Weights of a small GPT-style language model, trained from scratch on English Wikipedia: learned positions, a variant of Adam for these matrices.
MLP neurons of a small language model. Each row is named by its layer, matrix (up: input weights) and neuron, and shows model dimensions 176-239. Each number is 128 + 32 x the weight over its row's rms, rounded and kept within 0 to 255.
After each neuron's rows, "fires in" lists the words (lower case) most often at its 100 highest values on Wikipedia text that the model never trained on. A number after a token or word is its count.

L2.up652 [149 130 126 108  84 172 117 108 149 148 134 144 123 165 196 141 116 154 136 158 165 130 178 137 142 118 120 132 112 138  96 121 171 104 106  74  47  93 179 148 103 157 103 177 130 127 162 124 216  92 104 157 123 170 183 114 119 148 185 110 102 133 135 154]
fires in: "be" 44, "still" 9, "gyrus" 7, "then" 4

L2.up604 [172 209 123 143 116 129 109  87  87 114 134 172 110 148  95 114 110  98 122 146 210 141 160 145 107 143 185 147 135 170 133  62 105 181 116 155 168 126  69 179 120 176 131 143 107 160 141  45  86  80 144 177 127 119  66 109 101 120 123 115 159  87 134 176]
fires in: "it" 50, "i" 26

L2.up373 [117 121  80 109 156  94 107 152 130  68 127 145 134 123 186 183 146 165  91 143 104 105 120  97  81 169 104  86 159 133  93 106 122 127  69  83 131 148  87  87 126  88 137 160 158 156 181  74 139 158 107 105 147 168 139 119 135 117  88 188 152 100 112 106]
fires in: "his" 33, "romanian" 6, "died" 6, "bernardo" 5, "s" 4, "metres" 4

L2.up235 [132 141 175 154 170 177  74 115 109 130 115 176 120 124 193 110 132 133 178 126 170 122 101 133  79 187 139 147  96 127  69 149 141  77 111 160 168 143  84 151 131 132 106 174 127 150 138 128 127 184 109 124 122 171 151 140  43 117 141 148 158  81 121 133]
fires in: "before" 32, "after" 17, "when" 15

L2.up706 [108  96 134 104  97 118 122 113 106 186 161 106 149  92 104 132 104 125 116 138 110  80  66  66 220 118 100 176 199 182 185 122 129 129  84 128 130  65 166 141 126 128 108  90 107 109 103 144 163  48  99 151 133 109  77 107 122 132 127 196 165 101  99 176]
fires in: "film" 40, "awards" 10, "episode" 10, "actress" 8, "singles" 5

L2.up683 [133 100 160 163 132 125 182 120 124 145 184 155 153 106 101  96 119 121 111 203 111 120 133  73 143 139 106 131  69 167 149 126 139 117  42 156 146 109 213 161 160 109 125  89 176 177 152 123 155 129 179 106 143 115 110 150 154 115 115  53 144 115  94 128]
fires in: "he" 60, "she" 11

L2.up172 [153 184 127 136 120 117 151 142 127 151 112  85 131 106 123 103  77 143 136 138 142  77 146 110 106 185  90 180 149 146 122 103 131 166  96 110 153 102 165 168 109 144 107 212 105 114 151 155 156 129 102 124 183 175 150 134 118 129 149 121 152 118 175 134]
fires in: "be" 52, "he" 7, "do" 4

L2.up299 [130  99 135  84 154 142 147 127 221 122 130  90 130 138 186 123 127 170  94  98  86 174  66 109 164 117  84  84  80  76 100 119  79 161 192 102 145 116 140 160 120 122 109 203 164 109 128 133 127  66 143  84 164 144  75 123 125 160 160 131 117  90 162 117]
fires in: "medal" 25, "place" 23, "championships" 5, "airplay" 4

L2.up309 [ 88  85 161 150 155 101 157 124 134  91 176 117 136 138 102 128 127  78 144 153 122 143 121 120  75 108 141 148  86 133 137 136 119 153 162  94 213  86 160 145 109 108  85 108 129 111 112 137 116 146  92 191 130 165 149 162 140 107 130 175  99 103 116  96]
fires in: "in" 16, "united" 15, "non" 13, "first" 9, "history" 9, "supreme" 5

L2.up714 [147 174 153 111 119 192 150 126 148  90 191 130 147 207 182 151 184  81 151  98 122  99 127 149 129 130 105 128  50 163 173 126 215 137 113 105 177 119  42 190 123 139 128 147 129 111  69 127 135 193 103 106 145 165 165  92 137 148 117  94 153  83 140 162]
fires in: "county" 23, "place" 13, "northern" 11, "california" 5, "province" 5, "city" 5

L2.up48 [133 120 149  96 134 124 179  99 112  39 131 177 151 130  65 133 126 141  90 173 159 101 132  71 102 183 147 150 122 120 143 163 140 134 118 183 154 100 133 161 118 173 126 117 122 220 106 111 213  61  61  76 174 102  84 156 144 134 134 176  95 113 153 103]
fires in: "he" 68, "she" 8

L2.up437 [140 103  70 144 128 105 128 104 139 132 182  87 159 121 168 120 118 136  84 173 117 111 119 148 151  86  90  81 115 110  84 107 146  83  77 100 130 138 115 117 163 132 136  91 106 152 148  77  99 121 139 145 132 146 151 174  90 130 163 159 135  87  91  86]
fires in: "american" 41, "s" 9, "its" 8, "global" 5

L2.up203 [130 104 178 126 122 125 109 146 160 195 130  93 179 114 144 119  92 129 129  99 104  62 121 122 116 124 105 102 170 137  83 100 140 188 143 113 118 108 149 144 156 166 103 127 109 100 107 121 145 128 164 131 156 141 140  83  98 147 114 153  98 146  87 120]
fires in: "and" 11, "school" 10, "place" 10, "or" 10, "stadium" 9, "medal" 7

L2.up987 [128 127 135 153 161 103  89 102 115 103 125 151  38 140 166  94 139 157 166 111 111 157 126 138 153 142 127 105 167 151  83 169  69  96  65  69 164 132 115 128 135 207 135 135 116 103  68  91 164 177  94 163 163 127 152 110 103 120 124 153 129 125  92  93]
fires in: "years" 55, "period" 17, "hours" 10, "year" 4

L2.up743 [131 138 116 121 184 114 176 116 100 102 149  90 123 106 189 130 138 172 161 128 133 135 148 114 158 119 129 149  92 137  90 177 144  89 128 158 148 163 158 152 151 145 110 149 143 101  77  84  96 136 104 162 136 153 217 107 140 130 107 109 130 111 134 103]
fires in: "who" 28, "a" 14, "as" 10, "after" 8, "her" 4

L2.up247 [150 106 153 187 135  88 192 209 153 142  81 175  92 111 197 102 121 103  97 168 106 113 133  95  88 138 205 133 165 154  85 112 178 120  83 146 140  97 125 147 119 137 149 150 115 143 174 197 134  81 109 124 160 119  82 135 151 156 118  95 198  93 170 144]
fires in: "he" 32, "she" 18, "oclc" 6

L2.up520 [135 125 152 140 149 101 108 160 140 146 111 137 162 144  93 145 149 131 120 103 170 132 129 144 148 174 181 135 152  67 126  86 173 102 123 153 222  97 139 115 134 157 156 161 136 101 156 133 210 164  98 119 155 153 170 132 168 127 134 142 148 162  93  81]
fires in: "his" 93, "their" 5

L2.up930 [ 88 102 143  60 145  99 117 100 138 117 144 120 144 120 147  76 117  89 108  65 149 140 115 147 169 138 197 113  98  64 134  92 134  88 131  84 159 101 138 135 118 145 175 153 143 134 112 132 112 117 197  38 139 162 152 135 122  93  93 144 109 113  91 160]
fires in: "known" 22, "similar" 13, "due" 10, "related" 6, "such" 4, "dedicated" 4

L2.up915 [148 138  92 174 102  89 111 116 118 148 129 149 170 100  43 136  78 127 146 127 131 107 110 152 122 111 124 139  99 160 146 105 149 107 165 117 145  94 152 124 105 127 106 121  91  48  82 165 158 165  60 174 148 196 113 107 149  89 118 156 148  51 102 144]
fires in: "bronze" 20, "best" 15, "united" 13, "non" 7

L2.up289 [150 135  93 119 183 133 119 151 146 156 149 144 171  82 138 121 103 107  92 129 139 113 127  99 121  89 169  80 137 127  85  81 152  99 129  41 167 116 150 111 163 129  89  94  18 115 146  91 149 136 142 146 132 109 124 199 122 186 116 216 181  66 145 152]
fires in: "about" 16, "his" 12, "with" 11, "her" 10, "robert" 5, "en" 4

L2.up771 [102  98 166  97 125 170  46 152 111 173 155 136 106 111  79  94 169 106 158 109  82  96 152 161 150  89 121 159 141  96 171 107 187 133 162  80 162 158 195  65 128  95 113 151 136  82 108 138  97 159 174 121 106 178  90 159  89  87 152 125 113  75 136 130]
fires in: "except" 15, "only" 13, "main" 10, "together" 8, "approximately" 6, "from" 5

L2.up676 [109 113 147  91 104 132 131 148 173 146 101 108  73 109  83 119 153 183  91  72 103  72 109 118 128 111 132  98  82 156 118  88 139 150 189  63 115 139 124 169 114 126 127 113 140 104  82 113 152 138  61 128 125 143 113 118 121   3 168 100 119 103 126 127]
fires in: "wrote" 17, "use" 10, "published" 9, "built" 8, "used" 5, "discovered" 4

L2.up67 [ 77  82 138  97 113 190  79 131 148 179 109 132 163 126 143  73 167 117 147 187 145 153 112  78 119 125 108 154 109 149 191 164 150 114 170 150 122  72 158 147 154 117 150 167  95 118 155 197  75 138 136 110 130 136 146 175  92  30 130 132 184 177 136 124]
fires in: "number" 33, "from" 16, "when" 15, "between" 10

L2.up936 [141 135 145  88 145 155 177  96 162 161 157 157 169  97 112  87  64 198 112 101 149 159 152 145 189 184 103 126 107 136 126 112 145 142 140 123 113  73 139 119 101 165 111 180 150 114 165 139  94  97 101  62 108 162 100 208 113 122  99 111 133 148 134 107]
fires in: "single" 19, "song" 18, "party" 12, "number" 9, "other" 5

L2.up300 [127 120 129 141 149 128 143 151 146 112 130 120 166 104  99  96 140 111 138 140  90  92 136 141 141 158 111 175 153 201 116  67 158 132  53 143  60 140 108 139 149 113  57 123 150 101 113  78 134 113 136  91  98 173  95 105 115 119  66 184 161 111 138 119]
fires in: "and" 16, "she" 15, "c" 11, "no" 5, "cello" 4

L2.up751 [119 125 100 126 144 131 111  67 144  95 162  95 133 149 168 112 151 134 148 146 145 115 123  62  99  51  75  96 142 174 109 119 155 136  96  90 161 149 128 145 168 133 107  96 134 118 141 125  92 128  65 121 149 143 134 166 139 157 104 181 167 130 135  89]
fires in: "he" 47, "she" 12, "her" 4